From a checkpoint of a small transformer trained on Wikipedia.
Architecture: LayerNorm before each block, rotary positions, no biases in attention or MLP.
Training: a variant of Adam for these matrices, 742M tokens, 5664 steps.
MLP neurons of a small language model. Each row is named by its layer, matrix (up: input weights) and neuron, and shows model dimensions 0-223. Each number is 500 + 50 x the weight over its row's rms, rounded and kept within 0 to 999. Numbers have three digits each.
Before each neuron's rows, "fires after" lists the tokens most often just before its 100 highest values on Wikipedia text that the model never trained on. A number after a token or word is its count.

fires after: " K" 19, "ok" 10, "K" 6, "ing" 5, " X" 5, "-M" 5
L5.up579:509577531455547463449454522539461467511554488513485538493472546493456562661437437494566485569588508650562466526565500535509476423471512544563424503503468613491497461517458504499380518524566417499394381486593487601475464535520476436520548583350536492500568551610528470418488520468461553510473454465469473563597514423563525482479584477530537502526536499550521572538522453477449532556511528456549484596484480456523521535499582536489517503400595463401548524482505492502486532597473464479522414517525495492511359505494575452475524542578464429431507415486529574478514468587509494489482448499465496477501538435437487463533438500531469507506562470488493514485477485553470535525425

fires after: " the" 50, " of" 5, " " 4
L7.up672:521533427498560475511458490553433586489517338498563532527507511516407530509565491531457492501455562549470534480516534567483580511510480461558511520420536465522499509514643524442486391601460501512535489510414558497470446536513448529474485585517390509544532516543499446513550497485481472472473529497496462465603499533471486526471504457467422472511529431474510465601426458532537550488579417497452435488508482585504475557441538541542447401535530437416541483561378350490476439491492572536513515573429419476400446493469532361509513445514533411458474548505461536491470558618411527546495479510510418420518620560519466479461497496541476519454487473456536531428416449528509516490489

fires after: " the" 24, " in" 10, " March" 6, " December" 5, " April" 5, "|" 4
L4.up752:584508485516536484437568457451564471513493404466500523533423513511462461463510560456533428453523498579451548460487524596526494478520498383545490584453530455516584499518521523458470485592470454472453534484447466507524412505613512449491507558463509538472490551552556487502561467439425512558462510478573495431532537498618546482465464504466457514611429442563482513584460493532479593440439509370590418547544500473469461473444516513543511485447588531522475402551384540457448400469538476506504491570457493486387464541562514463512463545513496435518535510469488492589512471592469447479475512504607550498560510477520603411472506504525362533489584522479411402414487504485477539535417

fires after: " S" 35, " R" 9, " P" 7, "S" 6, "-S" 5
L2.up459:518539393572500533479520569559562566491507417548539651536471490487422415491485458487443487485517480410528494488490503490415545489572470602623496523469499552516492488458509516534464427540531532475505454516560468574507509571498453517482555491477515446480514571438426568553500593457467535459385446543452549534484459513554474532554480480510580531474516531444500526596504527481535524400548414503515502488506504572434552567447439441571437486445521404433460506474533395490453415539569480302475510473507643506481459499539500497529532611479517402546416462496467488547543496571484512465562406527482472542456412569493440468554484457481512493492510507504538490538505482538416571490519

fires after: " R" 24, " Re" 9, " Er" 7, " Jos" 5, "ip" 5, "able" 5
L2.up164:429464515446482506535443507566541576463383544549433553515436509508421515500510498499528493503509487459595505538442445475507417495478556501562558559580338534574524479423451528505503541504547551464514490425514430573593502529543481469600492499467528362497539416455449460520475444410421568514525445495463521414568509498469536426437543498525540639512433499503541497473524475432522547560486451427525600508536420462474575509416546505486389521488531497526549516478459489503479588539459483557538456412571568493401504533546512505469473535526454498553454466552543572454540459511548550392563509516454547530567524493543459488531548490586426506420478587600519453516499439519514434535517

fires after: " L" 22, " B" 11, " V" 10, " |" 10, " D" 8
L4.up258:454589537449489523537442563522562517461437483563499506483486518599424463516484557508488477440517576544506524510418488570607491451469547533546517521461534451511576493520495570451383491513547506434422477464448506500571472480466458613486567430549376479498420575516513489474615502496511541506441451457542415523473566599617515396501553549507459580606474516456489420506580524526527507464498470493501471487504484553597545542488548479532461427506622441433508470561507459460595511549415509518567474515615445518475437404523494462497502535417463504445560452431466528508456592551552548492539473468445555518453522483452515415404494476519551467421455481530461394523546461469518470464482

fires after: " " 23, " S" 17, " |" 12, "S" 7, " ext" 6, " 1" 6
L4.up515:483558405468602478559616473523435598410476541466535567436593591568480414530440553462410435604473518449511487375468477492584479527507492516542507520440525545540509519525527505543564471558507552509432499489571456524444534629490469580437523529513458522538447486497414493446454506487514527453437379600540502468565517454517594542500512523564499561487494558452601540579604489542537521444552467580452478571541534484436615624373494583547415466495545446502448422531521481499573458532462532470525511469465582520499462507482590514463541526520513536476507438457610503481538487532449465500444494520511473479461545480516421497469488500487503547472514482481486477540474443570488475514523

fires after: "\n" 25, "-" 16, " a" 5, " the" 4, "===" 4
L7.up360:530505504523589571583454502428543464517528446622550515465589435496423452558463476521454376563514550602493434542503451566489583497527458444579536522565527504548531367571525523493528517443525463423543493493555473528480513515580553452569619500457470565508537440520433481508507521502493549513528526467587520456536484543457515515445619313497465527547481530497525502567510461533499539512499512493522434548522545537528557453540544520582455454490546512457486488519388447478602425483449481480555447541440470466462475454478535413589486511501477365467539407476459539480511644511430496479589533476499500560510517531498468458561442521430447495506496440535494499467496488508405448431496

fires after: " the" 52, " " 5, " Minister" 5, " The" 4, " Loss" 4
L5.up11:488517385495463389551416499496436473527465447516555533505546524487506469519502481438517424475495526547392469468439551490441518502502559495570492542490485461585525515554539508531422450546523506512526446478474502526406509515531468540601481606479440527584551451537416466536516530512444530451492420574490521594489556535505569477498548507508407494458536476533502486679571448522456548426436470538473401525432491511408496541409564487522505472549478418458473422527468505509541406584524522452595498518560448370526523579517526576517524461431498406484476513416596494563540611495492446515499531459461480557571503424457526481487410448546430577523483480508491524469399537554477454464445

fires after: " Sh" 15, " Ch" 10, " T" 9, " ch" 9, " sh" 8
L3.up100:442560495392559443462492502431455522528469552543630483447589534511470496526499511497456481537473480499443470596427425420499514494534501534491456508485461535450547440438534549552414477510478405413519486481603549471403473452527374504555514599357550606500487507497450392459442466476486516555503475498502441485450587499511462415508550448469543566513463478514543621529449514558519487488514487478491522516455489388500523483469604477467525454510469580565531456511461533477612509455503472536458546518466456516615491519474508507419455503531479485441558504568545473480550446509380521533562518549514536515432446457479465555496540529655415565537549440499485424502452504566441546539472

fires after: " S" 30, " s" 16, "E" 7, "S" 6, " H" 6, " M" 6
L4.up454:503462488492571512447560544464493523486479483523511458516438452516465443462541422404504506578469520516447607408558525519488505537641394527480507496534573487512434494560493535477463426511466507511503423482482511510435452508527507521548491438469521501425526555544496479514457393530446467540466472531545481473573490572515533397526464440493598584460496412442528515630479519512570458493489408504459402480507502548456547513523538544465478510392521490525557503470580328500456401559434595492524470426491508533465496511522497511511538534465513483515481468543559478445479523515432438512567604611468450495508428479569520520541557448481478549604491675443538470502584491496433608505497

fires after: " B" 24, "art" 9, "b" 7, " b" 6, "eat" 6
L3.up615:515561502433500501474484502545487499438508504532491568502450599526477519446544472431426442511484507529555509467473566531495402512572490513540562510497505543489536472521457557463457496503479455461469529488509467572421518555582475529540602488322464606571498516427476488546528499474426524496487420563599443462585610414562540408422527517521383522584446556519503418542563559520450571451409419505544304507455522522511535578509492531506503529389532458530447432538534484503598469471511539441527455526494540508499493492468479465442486548539458497490546484492541511500524503494512593487539568476524440577345544473470476535481468507535416534496534565478492490496571479591487421531474

fires after: " K" 22, " H" 16, "K" 6, " G" 5, " b" 5, " B" 4
L2.up763:538505495503488574537519575453491577619500538493480529483513531466453466559448582530524504565508511446470522478513460445536387463529568587587482488484495553531514518451370412490457494520603484568514441489571454464438531538517344578542538425543523483576463642637435464453471457443521515456501514557422453424489448458567447456426589431480522504472531568406466506541547562481476514446507447498452399483498540525443493501500537485493492455531554562441440488480545531584488550520510506434468492594443495523496458570442484484548477517461407455514550466573463578510446569558491488465579580583446510463455487464490513463563603461472520518510481473592487528508468480514547558524418

fires after: " M" 20, " K" 16, "K" 6, " Area" 4, " App" 4
L4.up500:546473460514481481581475531500545473476450522582460522485552489463503500590460447421491559504501540418431511443514444551563542521558487509503521500557577491533523467436434494568489445537519509502360371484505529483456468607509401504614430485422529472475614544579506445461472496469405541438465449505477504492523494422469481441518565547564538529500439474476491619558544538468498580505426489491500492516565528483551495493503557508516462468468581410426412411540585537534553540477400524492546443448494546464447517539471546476500507533555325388438499493452489588456539569543505513501518539561478511523435609464388464559514507524450494553563504497535451412476442525494487578508521

fires after: " C" 39, " c" 9, " A" 6, "C" 4, " I" 4, " Em" 4
L7.up516:544482511551476571511586500518477472536590498537460519493525529521385516459463556496500385466523538528471545460475539547473506537517502550573531497459444458552595500487468540594477504523567405425490486446559526461411516552568419565538436500503467548505506469523471408524478588550414532499470542447570474446497580551586537534430514410386550644539519462528474458569508536614551506441494418507521506543516417527614440570480569568481494526432541461543492418535511506570550364563477508386534455513385523425506431556526506526549551540389530482489590453582509479516536517525542544481489516480452499519460421521528454522524431507463478468500526504468497436466434504527481535439455

fires after: " the" 34, " \"C" 5, " The" 5, "-" 5, " dom" 4
L4.up863:606503517520525513581399544509479461509541452506701499490510507439481450510577514533469485505441384512391445493553521548464583530509479523485528551493514513499516462497483457537500438509500500547475466510464442474500486556524533429516509422419534480510443473445486365534518501457447522497529508388441536541576577543526563501487486473485470458504531522511564609516529461517535604462444493430507470549518531484497448451417482578535396402522504419413353415485480398527470376615485496510521497552434488411414474490610520497457474522479527499482557509553525592500586597466486504508524438511495450459516543514474453512463540530441466442524426461447524500518479527554533505508589

fires after: "\n" 29, " I" 16, "A" 6, " A" 6, "ran" 6
L3.up405:609526414426532555424540570540418479554567429519484522489456487480525468581505510406496432495501472477509574553505462466497568513522520541593529410465464549508497555513481457521500463552562473570546587477490445538475505584501502483551476507422470415483383471447494398490510495497485608552502433524589415576498521500564557519435531453452500554511411487539448526549504460522544544449496343507496431599525524442515522614461528469531361423479511507434442489553564469514509419537523505487598540505353507465508508460421523478503529542494509489481436405510506441432496531554499554443456504556485430509427494512502434563523398472577475447507524525482506453489567496496479498397531

fires after: " b" 19, " B" 13, " K" 6, "B" 5, " H" 5, " (b" 5
L3.up112:562450609462542488475443569462556419493394534562583507467523537567470536423569534463441436515508535524466499500555468450614455450624514473463482490573513461534538522486436441542428494513580508518461356474572465509513482448480495612523484509440457495439532518517509490479598469448417469549450459554527419486511481480577550368487584506474527547559449513507484410608511547500484547439421548535399446500524498532509545522480597499500455518490514504478526467559458445540467437509535573445525490540424514499538528544502565551586529529379453402481570471570527461536575531514545481509533451500526380496475559502509535531595456531559514540511528587469462435467489456545449517416469

fires after: " v" 21, " V" 11, " L" 6, "f" 6, " D" 6
L4.up608:565449447385509541581518548574473551595459486474439542413541477559422501534473428543480525451497546535558428485559438523493565490478484474522535515530564561492557527495438532485510451474515419470566464511559473599467546544486414518493523479493464501596526499578498553545503450501539510514455375423566505540491590511507593472411504524443561486510438509532553441445578570441489550387559556440452475513497475533553547500462524468488376553408571508438465516536558540529555507538497519516568465506479557424545436440456553567535542585397468529409466473554486648519451538542454515472451586521538512517486531502498441483490525478390512486512501515564495375480519501531436521384491

fires after: " K" 21, " V" 12, " H" 7, " k" 6, " w" 5
L4.up15:489468527514539493467535476521530537539531535531492551442514460548478601466523447441491542509542475497433470432536386478534496455578385508605470455529475595460539420502491445436362527552542471564461450460499467585522469575513503490514451500515407531551497539573548415413452454520492572490494430552574417542534590497584479402450574508475568493517423522505510546510446504541558535461555462512521457525547439471425463455557545515483493503512572516475454458568527416509613435510506583464535495571461527477493498512438494493566529506509439435414516479564573593470521519545525452550544530500495508496578464433442448482565537412459510475408520529562501418511464504654372497434459

fires after: " v" 15, " V" 12, " R" 8, "h" 5, " Sh" 5, " Ste" 5
L3.up713:506479566533521429557564580623382513486500576462520563423461535570468479593474522553512486475558584512553439508449497444544548430544489466594529564593511487395601478502464533446461444539543525443493465480568570693562488527409458472580463484562479430405549467528404514474498490497516557512504507452542475472537521488548510486439472438481604589517459529476458501479457462546501512531475483538457480522567498420459543513519522466520470421490522378450530484551508499418513471513441529480517473551446491485469450439549450562484496530446503507613479521463480515464483595457481419408483543544536482450576500471446541520455456509465443590515565543607474465435466521543427490434450

fires after: " G" 16, " Sh" 16, " A" 7, " F" 6, " sh" 6, "T" 5
L2.up328:517505417502568501552492452494566568478522496499548525443479529498460522484534480421459381561477557552583517540514435548481516472483449495544552506461485540437588445374520498575546574516463492490477461471606426517438495569604461492596465529442528466471599587425414432396465500527452543401450559488502483487523547485468550517464653474559486521509471497503525483592517491422548511423462393463535465512510496444485552529428556451492461505427529516599489486532548448508553460555514591522573529484515523484550372495465469416481516519524427519438517468494441465504507499519483466493525534583497579482459496472504530468582532584534561511506488490503595445403533468544410638551446

fires after: " p" 36, " P" 13, " C" 7, "p" 5, " c" 5, " m" 5
L3.up351:392474435504454473459486588620551484410467559455477553464448480556442436497537401480447482522471488505476507478506518511564633504589545463527449557549515489496554470507505394470464451562457398518565478482468564514537459534517515425430551531519529377502511574499476494481535441387526492422505395442531577565600613493502536441486520485463474594502574427562569480506572415537517567490504461490568531473490455494506529599448473444533471489487556399480448506515456472476596466458494625482485439455481525446553506605521535468564481572526499597410471423547586494490515467543549606508514543466506505434494511524574530487522532506568524512522553482499447444494502436490446538505507

fires after: " c" 21, " s" 9, " p" 8, " F" 7, " S" 6, " I" 5
L5.up742:503520509509549386459489537504489518485554401559526504557505568508536484512484487496450443508507628524457540482598486555535522596532523482531386539548531521498529467521529488484415444607488444484423532518533539460493502593509480467521512444448570454422525579636489468547475443433499518459428532611607530479447597547526580536432537486528502518446513398531610469500478447399504477455458387568501496447501480529485468473483469598449499538531573508492474532384456504409472523541411587545526409527490526535501449599571486507498472531451456612430571415470498512502600510499449532491460492449409474590562527526485525496536492517547465514542498485464538543542506487525406526518439

fires after: " R" 21, " S" 19, " s" 6, "S" 6, " Se" 4
L5.up119:500519507499522505494440475474551501455393424498526499539486563581518444506511420471476453485565519512529465577462523543484527515556493370526513533494509499564548373580564454518492427509472482458497591494536493540523517523450467398518481596457468466473506485497527432547485460448429439404464458540516564522530453568534530491469492480553522512500471533485590531485557485508516476343497471505503464535583522452408504520460461531507509549508424494495450469532558317468487491600447591531498527552474524518431463520447576481482518500498540598482508384452499540453598449550450607518537550549526468517536693501472484502609543521508542515431506475541498488425606474458434542421456